config = dict(
    d_model=448,
    vocab_size=27398,
    norm='rmsnorm',
    attn_scale=0.125,
    init_std_down=0.0187,
    optimizer='muon',
    warmup_steps=200,
    steps=6626,
)
MLP neurons of a small language model. Each row is named by its layer, matrix (up: input weights) and neuron, and shows model dimensions 0-191. Each number is 128 + 32 x the weight over its row's rms, rounded and kept within 0 to 255. Numbers have three digits each.
After each neuron's rows, "fires after" lists the tokens most often just before its 100 highest values on Wikipedia text that the model never trained on; "fires on" lists the tokens most often at its 100 highest values on Wikipedia text that the model never trained on. A number after a token or word is its count.

L2.up619:123140121089162102102147149067088138144118140158119111157142140097127136099100100155127165119090129209119158086156127114136115169167137139095165135106103120116121145135118136119175098119141133127082132090122169132156149100162134136105069132113143160109088145164108173150075114126120104124155177123165120105164117105144163167131119142108141113140067118156144068128158188142150109084077166124157145107150154151110106131101109104152131089132111167111139148176143214130172159081166193119088084128221178141118119112155125161118159122124097099100118124133163189130151193095078133148
fires after: "\n" 26, "2" 22, " (" 11, "|" 9, "===" 8, "-" 8
fires on: "2" 26, "0" 25, " " 19, "1" 16, "7" 4

L5.up326:097111169139116148142106129127119165145094153128094122111113116131137101158130124132161194149105066166114131172144152135166117117050113139132126171136118063106134133136096149142137186140057089218130091179094136128164165136119105134106149126097119125107073170121117180132167103128094132124032123142122185120154122136107078143098146127104153058080166112084135118146151100122095123133121080136140114108149053108072123053129136133117164134092113089130135091147183079170106199110172118116105105211118153111070133204100132083157142106168140125076114137177095130111070092133144077111
fires after: " " 43, "–" 33
fires on: "1" 58, "2" 18

L2.up147:173120111095121078125163146123067137109081115113113107194102142092073128149185141119137174198102174147133168115117124102149112119128106096107072154097100137115150127109142095091089131143108114162079127066102067093189110097123145122143101106119125121166136133130146117083194096077084131168147115189163130163144123126102169150102144216035182072164092160137143106163148158109126125133104122151128166060135135121124105125127094067125175125161118160088137095115126133153153179125133155115056112120132109115134068109156167155112079075155083145142134141152176140113092124077154147139
fires after: " " 82, " $" 10, "-" 5
fires on: "1" 87, "2" 12

L3.up878:172187113122084135093159105078131085087146108131158165102107122102170151112154115157168129106129130167178140129138180108134143099138136079081120097130098140126128104188081135111139152152130194172110148156110092108174152106127126136156120124114193123105136176115126067195142126022125153145056162102139131124136200061134130078121116088108049140105116136103079099151123161091098151175169131126078141110135100192145063147125184174118127083122139156111135153130092143134126125129157213114097150167178166078156120137180127185108116159152119110099130124163083130170071105177143130143
fires after: " " 36, "0" 20, " |" 20, "1" 6, " until" 4
fires on: " |" 35, " " 27, "1" 14, " that" 6, "2" 6

L2.up765:131129108075210131097155153142061110155135107138173135182129119142110198133138050147115164189173139149149090129111161134178165102123130139184131132157192037063129135163166141126148146154141144115136143132104116124128113145161073101146125118156099061104126194175109128175093086109136125155149190081120115147107189114112139138111116100065167071119095096094107122120157098190133106130144115140088163128122139155115097137198095090188070170130101129131169125153164133151084108147147173122148162139132121131189173125164130101143133152089196118152117154111110119140171181128092149110
fires after: " |" 41, " " 9, "%" 9, "0" 7, "2" 6, "3" 4
fires on: " |" 51, " " 25, "%" 7

L5.up186:144158167141116144146115129129166101115150099170154110151146084147094153175135162129120145112138114148129087136127108167103077162164193069119073145087153156119095045146120148202109147178166176085100083176103110220147168169159099158170097131130113098128128116065143115139099107128145096157127128119153188116132133076104086102109126060123121138117147213140146161189107119117082097154144192093167135132087074112159099175106123141082135088095161148111122063147103136186178098130139170113136146130111178093124106110079065102114124129138100137158132100118148128118129200111121172126
fires after: "9" 26, "1" 26, "8" 9, "," 8, "2" 7, " " 6
fires on: "9" 26, "8" 18, "0" 16, " as" 11, "6" 10, "7" 7

L5.up66:163128122126128117119067151093091167165136142075086193114147168082181184153101148155093119075150100103133134146132185077150112163177112140098098128087124095163095096137134151113110086081115108141192072138112138099150142127141136096178101142061143122156123130126189180111175104152161111111104125088172115082168132117145129184114201114141128146152146136090117095083112128102138170112101182097167160144103107081150137080174175161106093118159084159134127139103113125101121150115155115150143152101103112111089141090101071149141049144051143161120079122166138179131146143136166147146
fires after: "1" 44, "0" 19, "5" 13, " " 5, "2" 5, "3" 4
fires on: "0" 55, "1" 13, "5" 6, "." 4

L3.up1487:110164107202132064174142222159100184139159144140097164139120146121128131132085136129119124121208153131106105074112108141202121120064188216141128092138133148121116184129198116135234136107148186146097067133120130121140156127097113133141089153173165152113121124158116105122140133142132102097170126143075139135106141139075114137103200154086103133126107100119128168109113180107135078114126135123134060050100118069117086087162105103040104043105141093121127130114119108084126128159156110134148046138189119128092098080176116133165160162110131092156068118152102069125083151118181110162
fires after: " |" 22, "3" 15, "4" 13, "1" 13, "2" 8, "5" 7
fires on: " |" 50, "." 25, " " 22

L5.up811:131087118155115111120210087073074131191118071133081154133113129162120124050062110141099137126123201147092123161121097107118084145167122183098105144084118079131171115099125181137124186159119141175138125154117097091195169092090077166133139139129119159110137122123172144141149139159161094105161115172122156207168112121084145111156141121141124137174123136122170092098134166103111203138098153117055156127105134103120142127134114134103127127130130205121086113116104141109145163152134099133131123146153150137081082089129167121119104129111114110106165105124178193143126163165163103154
fires after: "2" 41, "3" 9, " " 8, ":" 5
fires on: "5" 70, "0" 5, " soon" 4

L5.up158:122146104153141147118117111079115162135062044135116140115179118139105156166144148158106130124193070123145129050173141188131171089079112140110131109127108083129180131091134175133105152156107104153118085154132141077114135085132136062031136150048163176145144097158113085129146122086160088108125142103097117118145075127113139108122132095112140143151082152146163143103067128129084149109160124122127124096196109094105156106135118072079127110104145106121133084166137157096114071130109178121124155132180153114117156079148170082097080075124168188092069076152169164105119176133162102110
fires after: "9" 21, "1" 20, "2" 15, "0" 12, "8" 6
fires on: "8" 26, "0" 21, "4" 10, "2" 8, "9" 5

L5.up1108:104169084108113100120122107151111138134110149097125170125176208110112132045097136106110140132136134106106136148103120044123113179146050132109136130103097080143126145159136156178147143094107132143144129099146113119090056115129159094151119107054108123057107115107085126107187122118148074082172174147171183157111104121094159104114171137133105139088158147101172068110183091110135225108085099050173115079112130116162147125120198123088171068199131142155144106136126101153141098162190078098128091080099142150125139103091111151109090102169131151149110127105138146183104158148181116135
fires after: "2" 25, " " 24, "0" 19, " and" 4
fires on: "0" 28, "1" 25, "2" 15, "ig" 4

L3.up1367:135102159118107099103138153117107094169118172135098106182171162122141075154123154118095152151121139175107067182066126139148118149159126149135143163112136147139120155117140105152137208107136117142113179128142146145130126111146100124135097144025127140148078105127068106103082112103143158124126105111184112116139171092147131099164108125104135174105131110171104109207166207091101169100135143097109099117138186093094158141101075125156056126158104110141127106166155145130098079076115142087126081129168059106111102136057126105097096108057177136070106192149121200127094172160136064187
fires after: " " 48, "-" 17, "–" 12, " U" 6
fires on: "1" 41, "0" 22, "9" 5, "3" 4

L2.up1698:107109103120097104088074086181100136110072068162112144167144142137123100142107193129120156191079127163125157127104124130136141168092114125085125120153146056152120115095069119062107089147116176136092096175180116125075170186145181136129125148142155115165093144115123203067156133033100086134158194074162082118178163136069108117109094119106188084105160112128094100075090148122051158148151143131143167116140105083148106118134137121109142094128178099178121166135103140091135080146125178097139129136196144079134147153162139144102096117153107146147130107113144136086196186111109129135
fires after: " " 81, " |" 6
fires on: "6" 35, "1" 15, "2" 10, "4" 7, " |" 7, "9" 6

L3.up1671:121165142105131143131090145124083067169073109076140121185128179156175130139098141126156177141094139114167200153132168102112108136194156126176122078179099120099116134093109122140095143129146148193081117115114098163118121038140111074125064166155117094034159063180108172143108159102113085121176088156191131109162125080154144124091122134184124108097077163157109079102155165165136110161134132158036174129158099105171135161106161119092085128165126156164116130129080152156143096136105180176110120127121156070135158145107125149100120084118132118090133123102119192098130082141144120167
fires after: " as" 36, " has" 7, " have" 7, " and" 5, "," 4
fires on: " well" 32, " also" 12, " special" 4, " previously" 4

L5.up1516:123116171082093198143069107121146117058136141130194162125131140196159177109102137122150117084132122135154124118216138154167169119224068121148123125076120122118151159107149148128163118104201136169133088178121109175148062077123112133108153131131138099135119123155114095120180139154173134155116100142131149102156146166096114109094133164134141123136161121094174085169091105177174169147135146130146134178104130147122131191080098147088165109106106088134121110105158169146130104138155105122157121162125113125097084141088146109103114159100136147168132128164184146067159173135139193136
fires after: "2" 27, "0" 25, "1" 14, "9" 7
fires on: "9" 28, "2" 19, "0" 17, "1" 7

L5.up1021:110140210094102166129134066198131097104169137117131178163123164114116109108111122105115056090106142112076112115155160132063125189111176134174124135134112159161153086113129143120150174164070038140098108069070088128125109179130153101081109095115107154140111117152119119166126135160160132156154146125105113113165115078100110137115147163132144127135138117166088126110090160114133102138106114195097105134124105106131130184155132110077151117161071102126169112100129142091117096087159141171134135161181112114146092108095189116110181120120185079117107072092187093085092079115128137211
fires after: "1" 40, "0" 31, "2" 9, "9" 9
fires on: "2" 49, "9" 26, "1" 6

L5.up1443:101150193142142154103145143118071121074095142123121102174137078147139093136140167098145152133141102105164229122223103112130093208138123149155140184136103134134151105175128122165109188121139147122108069190098121133052133105131152090178187129120114095151079150091141135147145137130186124105167167059092134152079174119174146149121135154185145144132096108108156118136131130141087132078148133101112221142158129107133153106127102077054142118111113098100110135138110100144139081099126108120087107165099146127095121116173149069088133118133122127125114145162149139114137158163097096138
fires after: "9" 27, "0" 18, "–" 8, "2" 8, " " 5, "1" 4
fires on: "8" 36, "0" 23, "1" 6, " to" 5, " of" 5

L5.up1178:100145108165117113181144245158117088140146163115158119141119183086170165154114123149122143126181198160117149134152159071130155133106117170138124120084210065107093092139101112071136146106146152112106020143090044131174179138195139136164131109121131085107112110115118153066131089164095104145123135091137141163079134166134089083185137083143166136157091084169076100136166158119124150083199152142151127111160085209102100132127141154145120063128119104096133128144162117132105103098083144157160144159123159104096180144105134092105147072100155172117105130150121147162125129125049141170
fires after: " " 31, "-" 8, " hold" 7, " (" 5, " code" 4
fires on: " |" 46, ":" 23, " and" 6, " " 6, "DST" 5

L3.up969:118217133158075126136125128116117113137127105074073188139161131081166126138117161126202136145154118161137111094097088088152193105095091122035122080074113165072068133167099160159102157167145174109091143173118102129152128121092115102130145133129140216147061213102082123146126121150129127101066116118109134161073148085118120105167155140152086175152122109153027141124116153158114121138127136088100117135150120154138087117119154115179147108144115131080105133143127100095076106155118111078126181129156160123166111132145144097122172154167152108153133095153086091106188122103187062127
fires after: " |" 44, "0" 30, "3" 9
fires on: " |" 39, " " 38, ";" 9, " at" 7, "–" 4

L5.up56:117097131096086142138109120140118115130091121128140192142140097115159154119179109151132103119184117208144162110147103132120136108131095130097075170082131092103181158119103092147123137163094168120120112095173152090144150093136144194140142181104123131161136093142099089099148108097141140189128131100135151209141112126101107103158137151094102158123101125087157154141061071085132162208116102129046088106150172157076098120154136136131100149141149120105073123153116131085199161059137141150143150165123136112139089079142151159107163140159125147127045076101193147128078164100129106117
fires after: "0" 60, " " 18, "–" 6
fires on: "2" 42, "1" 35, "0" 6, " " 5

L5.up1311:154133116121087138164142139135095131137193144141108139234143091166122121093069126116120144132132128174169109091177167085092071119098151094100087167075126090162097110121090150127122138130099127142083148194123140104086146153158083141128148169136148132162150109091132073184169090123153163148071097119119084139159192123199155114116152111168139082104162067088111116098080156149144208141148196125108143106106107138092097104125122107113144093158076131156158131110148109151088103151136163159138122145149137130097107174124121112160120136137209163109218158044134166126110128104159106133
fires after: " " 49, " the" 14, "1" 7, "9" 6, "2" 5
fires on: "1" 30, "2" 21, " " 17, "9" 7, "0" 5

L2.up1039:155138106172157073159130206110084109143166193108118071150098135142144033171108146122168090154136119110139160131135149075137106114101155110147159145111117137164041178203140134123149107098094171186126106180137169129113213145108131138133108077168169119063103134080117097125104081090167156117157114152128101128169154147163157173139117123129087097113133146115134172138140131099076106110176135085118191050172184126119128098084109094102091116175115128100107073095164107099051082132100126138105142120117147161147098096150143135172181172177155121109161119161122133128126128105088113047
fires after: "2" 31, "0" 19, "1" 10, " " 6
fires on: "0" 43, "2" 13, " " 9, "1" 6, "8" 4, "9" 4

L5.up672:134144138135148161153084111094113142112128053103177104151111172162186108089078151094165130155107137151098101129096184166114149159154148121125159114124108116149158117168158149137076177138171127169122128088128097076137109103159111116130122150143104080145091142114129195143216104156070177157168109147103186114143170100084053105120142123123110046150145207117120153083159104112083076113158117127168124111184149068145189148174137103149209144115157143168175164120173077110027109133118135104145113133097157082156054125153112110077114164113125106071114183171143168123064164171153150145
fires after: " " 56, "–" 21
fires on: "0" 57, "2" 12, "1" 4

L5.up1623:060148170134111137115101127138129113168113143124117124110114183164147102148113171115154109120141177127147148177124199114162152120100152141099104150142128101059092084131167156129120165111116126137105126157126118097119154125127112136180119187183206143125143114126138102171101160066135128124130134085119125153130189114133121151113152149098152188090084069102110202146143111137121065088119135106122145138166061031157166100126143133156110144143183127122114174126193080144171188160163118110117163074082129159108124104131143088136164124106130079107144154223138084084100170132084076113
fires after: " " 55, "0" 4
fires on: " |" 68, "\n" 11

L3.up321:129101138129173187153087095096127101084149126139120126114102099181197168119060116097171146130114162133074134138193093090133156118168102141092117099110149108078164128115132137140105106115109139089086126088123112136112127100073092174103123147117146114154216124129158135117148128133129076165173112151126112111175113120129118067078109134115151066133146163152106116132174119111159126085120083144067147124148141108129109139128115139140144092165116124105166098126071154068189140180157143098110097093098116101142132127187110118148183083145152128153139126103114154092094115068069119140
fires after: "8" 18, "5" 15, "7" 13, "6" 11, "3" 9, "9" 9
fires on: "8" 27, "4" 13, "5" 11, "9" 11, "7" 10, "6" 8

L5.up1435:107144166132114136133100126136164126135143185143075140153131068153102108134064117109103126169109141144178102147111124123149086141132157185083177141197136128128067155140108178149092157124128098140148120169145135182100091140164151163142115133094146168142079115151140129139131119124125143162150114091137196175149135103154171120127115144141107018100094100072208055052112144072164206106132108122174106161165130117153181088109149137071165135139107200079153148121125098170176084095121068139108134117130129125132151104142155107082175115138094155087103096107089107114105115117142098143
fires after: "1" 22, "," 21, " " 15, "2" 14, "." 4
fires on: " " 30, "9" 19, "1" 17, "0" 11, " the" 7

L2.up1342:140120156123158110153127154149140173129147139144136162159131148168095103118100123163098133082168140142091120074107117146148182210121087173143174149104128108175111175082105131153076181141108123117128163165077160186136145194112163145134163118073120148172173144251103152135115086173115179107161117072099172196090171154098136068139122091083140148151058112106084164150174147165137091142172118128185141148162095127147111147127151109093093077117103113146136100094163114098176103134136114106137107133113114192120149170114137110138136137100148148094029158126121084177142150104127112111
fires after: "0" 40, "1" 19, " " 11, " (" 8
fires on: " |" 33, ";" 33, "aged" 7, ":" 7, " went" 6, "h" 4

L5.up196:126164159123145089145130105079121089094134173157115097144162107145068098142134141156163108063095122109130155116132053113205177129110183130106090115098118174118139120156101185101175083085118126143118143181102137112146117146108070120100122122145051120115094039124125156154106118104135152129143087062192132147104140111093131136139136191138146085204173105124176129202075047149144106106167077109114097150182116092108073145103134128096167046107083174114124135127145125099141112149153161171135150136109188112100075119135141088157156121198173171149137130128129118173031122152151170135
fires after: "2" 26, "1" 22, "8" 12, "0" 9, "7" 7
fires on: "–" 39, "1" 14, "8" 9, "0" 7, ")" 5

L5.up1088:146128111103063137104118125153095128120123138159115130139097151077136110129095186138138150107118164100097157161125197125105103113124110135095061183111125131130163156130129132111157176205130114051107113099084139118118124128107125203120146128154141138080115149135113105128129107139139070100099104146135139085104120114148074144100125144069106179112111106106141118074147123142111088106106121084148149101169085096111139122153122147143148032136127142101148161076158118143136087173137123095108166114105122076150135123124191159148122112158096135134063092205169137105051200118127183112
fires after: "0" 69, "-" 9, " " 8
fires on: "0" 82

L5.up409:167163155197156112091142161171142135141178100161178125214153072151145101092127147122146114189084121160138077168151092088129182146159123128116091216115116121172125127141095118182101082155107184121097179104121132194133152181152107140162139120102124170103108174091092110147120133111124108113100161132140156137074165077123107153136095079128187110143064078117110154129097122142160147117140097180133112167140105122202103081125096164164094159102134189090147134161135123110136137081128132054131103133107138132126127077138128129080082130181130139120120173120111074182148157186117134116
fires after: " " 33, "0" 13, "," 11, " in" 7
fires on: " |" 42, " with" 7, " the" 7, " " 7, " (" 5, ":" 5

L5.up1778:178146223134065123085151170210134151098140170103125180130172165091128070204136109119093127091123129123143123139169078168099140099105108099072131094138140124162067087144150143140107125158145105118099051191105128164148134083211146067115159120104135189091157109113089135117129121118166104164143111073118138119153202115167112079135117056098120135121087129156162135187106159174145161095078124103139145132109096157079119121104095134113116091087097078149146082143142156131143054118164117084135111126067072168108111174133156138143140138141134142107128135077151121119159155116189162096
fires after: "1" 34, "0" 9, "9" 9, "2" 6, "B" 5, " Commander" 4
fires on: "9" 43, " of" 14, "0" 7, "1" 5

L3.up1717:103144165073120065112143131166156143104129127175081087127130128136105135163117152172094155142121144200111156110128138095165143154130118083181156147145122137114176104147144109126153120202105083127130124134110126141170164164152098116124097145136153113136100137133097180130177106143133128119154147136168077214127170115120102139142108137066135134170112113172159117115141106169097131157127147120161119134123112167177128127136104124141212122139100092167113117124153094130151119082056157127179143130141132067169143135068135139139182087113156093182155045130134146079162136074147152149
fires after: " " 35, "0" 32, "2" 9, " |" 7, "1" 7
fires on: " |" 60, "0" 20, "2" 4

L2.up1285:118150099170150112134106145161060119092064145095148140148108117061128134120103185114139147130121149119153140152107106120181054143153137104120103164114141161099079099083132132136054144195117173117119060113101050100083118120102129146095149209166123097156072095139047095128199168129099116136101146086143220118102094151169074174070109103113102120159133134125130153068173172102120116126126128139153157132081137116132110125226134139155141082129127145114094128143110095133126053092255130145117127074159118059131080146107131136157148180110181134161115120112165151052102195156161138109
fires after: " " 53, "–" 18, " ." 11, " |" 10, "." 6
fires on: "2" 31, "3" 18, "0" 14, "1" 11, "5" 8, " " 7

L5.up154:150128153112116118170144137121162133172118123146106191089138148133137108119155146080171158126154126132090150072129126138066128189072199182113159125164034147169107126099127058174111142101153111065069155146146118129129192112183102147151180191165126148134109096143107140127169122142068139080117116071118163122092141133102105140194163142138130097085110082046150175130120077145109174141141108153150089072143131123100166152105128163135152105139109133110124106156129092124086127100111144110131136095140168123156106048138072150102126218110081126105053164141158145147142123138147114094
fires after: " |" 23, "1" 16, " on" 15, " " 13, "2" 7
fires on: " " 40, "2" 13, " |" 10, " August" 5

L5.up1176:093100149177157128145144124121072185098170204092162119084161138076170089121186085099176111173171148090055097133144160172089138126120104161133100104134097125175118165085154143141127164116134145130184102189118171089127153137142142098081143137144155154105130087167132078167160060099119149137107123118149133115164073110150148150109119149143155134229153116098134141150107126148124153194115151105088159106108154057140143135069158113080136139101151111100136097167097135142138126195153127045126104108169122158138121117152196125084070157130120132086127078109138159097129158116103137089
fires after: "2" 65, "1" 16, " " 11
fires on: "1" 76, "2" 15, "0" 4

L5.up905:131111123142168140132090084137182093099119129169114151112165166086137134133148128127169115105127081125049113123173117086096131106089119092075058095130135148139107098138107135139087110110128168123109163132094130139161121138084120126064140078153169138043156123147105117208109117169113132142152109127167139095109117144103086168149116160110150136096173133096126124167049117137165159149143116105105138172193200141127123102146181127123100103135124084133143156038100138145168122117167153134111170065145136077094127190170171134105108114165164084143175088127067176139123085098057136128
fires after: "1" 32, "2" 22, "0" 11, "3" 11, "5" 6, "4" 6
fires on: "0" 24, "1" 20, "2" 15, "4" 9, "8" 8, "6" 8

L5.up1307:033160144157170099121096170113097155153130109159151088092139136066119195182123112099133093106082090120070128145099120151124112093139105193127141180101139109116075110203169108228250100085110145176117078093136126151085109135127105135114157116139131155132121109154089118144147143117146156101078128133129123099131096170156198095078100098126095105142106101095069137100157168140110156064113129139209103120152112094113150085133070119126167144147156123095087109091136102135062112131132156158134143115160179161115080180140164087154156114091116093114095106169111182114167070059129127152
fires after: "–" 33, ";" 11, "," 9, " |" 8, " and" 6, ":" 5
fires on: "0" 36, " " 24, "'" 9, "1" 5, "5" 4

L5.up1024:142104120122114115121116040080114119125118133147121178163119161170164072129083139146221158101059136089134074082147146118115144133097080149190078106131097138095134157156066170160090128142141169133164111141114098145161087160152162173187147143182084175113163171143102160137114137034117136135069085132090198120119132128127121095121113117132152131073128107147099151116136137162124134149164070112132180114114106111118079073176170096128118049143125121159097111095117118092138129102103135132166117159093172143122161098198157148151123154104129162127116139208163117112114133147107133091
fires after: "0" 45, "9" 18, "7" 4, "2" 4, "1" 4
fires on: "0" 31, ")" 19, "." 15, "2" 4, "5" 4

L2.up414:137113158084149110162084091145148122055069161128119130128076188121128098169106127126136098137125103091105116063162118124111062104120086119101104173149135128158106114075154141081134074158128119112110146143115056196171142110094077086127121166152130144120137125125062144180153122139102102182133131171179173135169083155171110079121113151146159090124166131095127160177070095108142093157079141124112089125129137142102113126153135131136067123155101110131155083116144144027166101070127115084066192135090115149120126134140146131115095142139119135166127105099136164132130145091134103141
fires after: "0" 23, "1" 20, "4" 8, "2" 8, "8" 8, "7" 8
fires on: "0" 28, "4" 19, "5" 12, "3" 7, " of" 6, "8" 6

L5.up1732:135104131123091087169107139138163120151125110152166116105130132114091127110145122099110153106152099134083134122103081160128152143095143149112089124072143140072113145146139098152054117165218100129071143134151131150131148178160147129120080136131134135104131100170139113177151130092107130135148098104134167154159109158092080136112126107118145143106130084146115126062138170089085161107131111109126140111107106143143132075108182154068111135142123188115225085135102090102119135168102131110116158158110161079105119067159108150174095126105126182126114101171126183169134124084128143125
fires after: "0" 35, "1" 16, " " 7, "5" 4
fires on: " |" 41, "0" 11, ";" 9, "3" 5, "." 4

L3.up929:156152127114135127170143104098133091095073120117078160121098135107135126067175112122159116174132096133133116150192076076117165042189140085136144110130106131086167125105145111110138093082111120136149147092086099135191062089097115161142170147176163109137157116120116089113143097081105107127142131107020098166158102167094094121140151156106136062148144138061137088180140123128166140098103117123116103184119103126217112107161115120127089144136077135099131118104109110121124132122143134141185152098071165151175066152235146148124094081151070144141132093107108173158091132125158120095
fires after: "0" 44, "9" 25, "6" 8, "5" 7, "7" 6, "8" 4
fires on: "0" 34, "9" 22, "5" 13, "8" 7, "7" 6, "6" 5

L3.up281:113139139105184154150115120045143100188131116111118107147176130128119100194127101110040143114114099061181142146125089092126078130110155132146131062105108137132178142093143166140102093138080129122098129128133173155098099101168126115124132111126098166146180114142091012130155123149120124105172100167129089105101090105136117139109120134116105110128109128091140089068132129160157114132164170105053110131192115101139121128167151121144120124107185170120109094105180089183132154116128135156069158135153107107135095114110141187115093144155119098119176110078169142131099204146143186135
fires after: " |" 47, " as" 27
fires on: "\n" 50, " well" 27, "ric" 4

L2.up346:137122133138149149116154141132139099116125126129113140133096080110114117154186113125085079169107101111119126145104158130162129117140100154121105107135168184062144131163137106234131111074081114123135093191117151108117113117128112087164088139177145100110170186101106135163137163112087098075151069132119079114142133110162092095093096112137135099172141110103067127188215079152083103153135139112125143155141146134146068092167129117117118087163128144174147176148085140141128126162117131097119117164138128144094109142147141129169134170083058118176110144088178158102103104126150132132
fires after: "===" 32, "," 18, " ===" 12, "====" 10, "==" 8
fires on: "\n" 80, " with" 9, " before" 5

L3.up789:131153111115167185157096120142180174124146118156158138109189164113138108151189147176099187085225133127090156063124158103097147118120127130127078170132141147093139145118068115135096158165147120089106134081124156165157161132062161085083133097130162178093139134226098108103185140172168163151125149124094123078104145137137146151178148088069116158129139149160153146123164133177146131163183152096155135112104090146161146082112153199141195130117105124114105166111107099113094094141121115107142113122134146087198116143159176111153156088146105083065142128132096093166116182141122102088
fires after: "1" 36, "-" 14, "0" 11, "9" 11, " the" 6
fires on: "0" 40, "2" 16, "4" 10, "1" 8, "3" 5

L5.up1282:149117120113151090091110177119108111092121093109135126138092161114178074173095122136076090164020138121076144132044116139114078100078201094156172112120119107100127124093175093123163192118115101172132150126094127128116175131122143129107131126106165076083159144145202127049136077063160206145137162162110086098078125096155130130155138151091112124142127115150123155089126098128090174094148181158109151119146151163133108118119158099096098113156088138049165102069137123160124111137163126120063127146103117095097131076125161102101101122165130132148161109141109093116188095143107125218
fires after: " " 26, "1" 22, " and" 7, "2" 5, "0" 4, " General" 4
fires on: "1" 23, "4" 14, " of" 9, "3" 7, " der" 6, "2" 5

L2.up196:131129127144086092083123135153168134163109133105190158142149114153136104137094127110166173159145151129118177137077151093086129140133150094133073078086099107166052103124145157176109135133104079145102084110097142155126112132152124118112128124119136096102134076119084167136098143080122095154092112135127162150083143142123107112155112152138160150155105154171077174153181142137127120106166063106143133142107062108135105140099132119094149116209109153089123096179111067161109091118145189067155196097113114166206162167130107034124168185116173112094102119185123149112179165129128108123
fires after: " " 58, "1" 13, " $" 12, " (" 12
fires on: "9" 33, "1" 29, "8" 9, "4" 9, "5" 6

L3.up1351:103123115145131135149089137105136174114144212104118133132137132183174111127144080178150163154088098125120187128113093155139138111050182135155100145122134183127137128146081132143119197160103120144109158121122139114195128088091077094078114164091097144100148126121134109093177120094125148077129106150135132117114136085182109121190108035062095235095056079155113108083136155154140117176110104142163121120087094143164139112140154128132169113119073181146121121125121035130099120095167125065078128191116152142163138112194189156135097126082159189113202099118138119182163082090156056100
fires after: " " 59, "-" 8, "2" 8, " (" 6
fires on: "1" 33, "2" 24, "0" 19, " " 4

L2.up1705:123132142131168101183173090134160061118108033089108153144141131073122140104165124086140082113091155146127161084067142173142142148136135182184144184133123157153094202068126148118182139124072052184176151145110091134153092178055083185166124118142147071156146161152124127135108103113135111085132110098035057116104119091086088099106143090120109145168116144138113156117152140110119060177143121153093138074120116126056076102105132153117177113151122195114140103088072097128132103113115159101101098158044059152116131100090163105182089149114103108095213148102136106157151144135137120108
fires after: "," 26, " and" 15, " before" 5, " along" 4, " well" 4
fires on: " as" 27, " by" 9, " before" 6, " for" 6, " with" 6

L3.up55:147136144170180092114131159119111134198111101148109099181125121110154087140099161080158113152072156200077150098100149110059093127111163067096091118116160129083127107203113110063162136130147114114093128094105131065158139110093152178120119092099126150146139156130134053171109134127103161148141139116197139155123159042132116144155083137134164118148121134118126110179191148119157081108119104138085106106151065102120136077090122117097116116176119117088135115173142091141119098103129151106108079113125135157159120151116158068172087122126162109063183139104089156094105169075065074168
fires after: " (" 32, " " 26, "," 11, " $" 4, "p" 4, "$" 4
fires on: "1" 45, "2" 17, "0" 8, "9" 6

L3.up196:200133128139134101147159147104093113066097109105145186107123165152114185169121127094110117102104137103141105167070135145154141135092104101083105124166134144110105142123166195147084152164090144119161101126105128175110108095125120089171136111140117142162098096087170161209155153108072173091182038129113116157193111100100166146085082124120130060173130198073131074080187068150145072140096143139106078206131123143193119141200137169128139157123115125169117144082080163139116176080123075152132171080130165118116092133122183149122055154133117136169159115150116165148095080160120118041
fires after: " |" 74, ":" 13
fires on: "\n" 100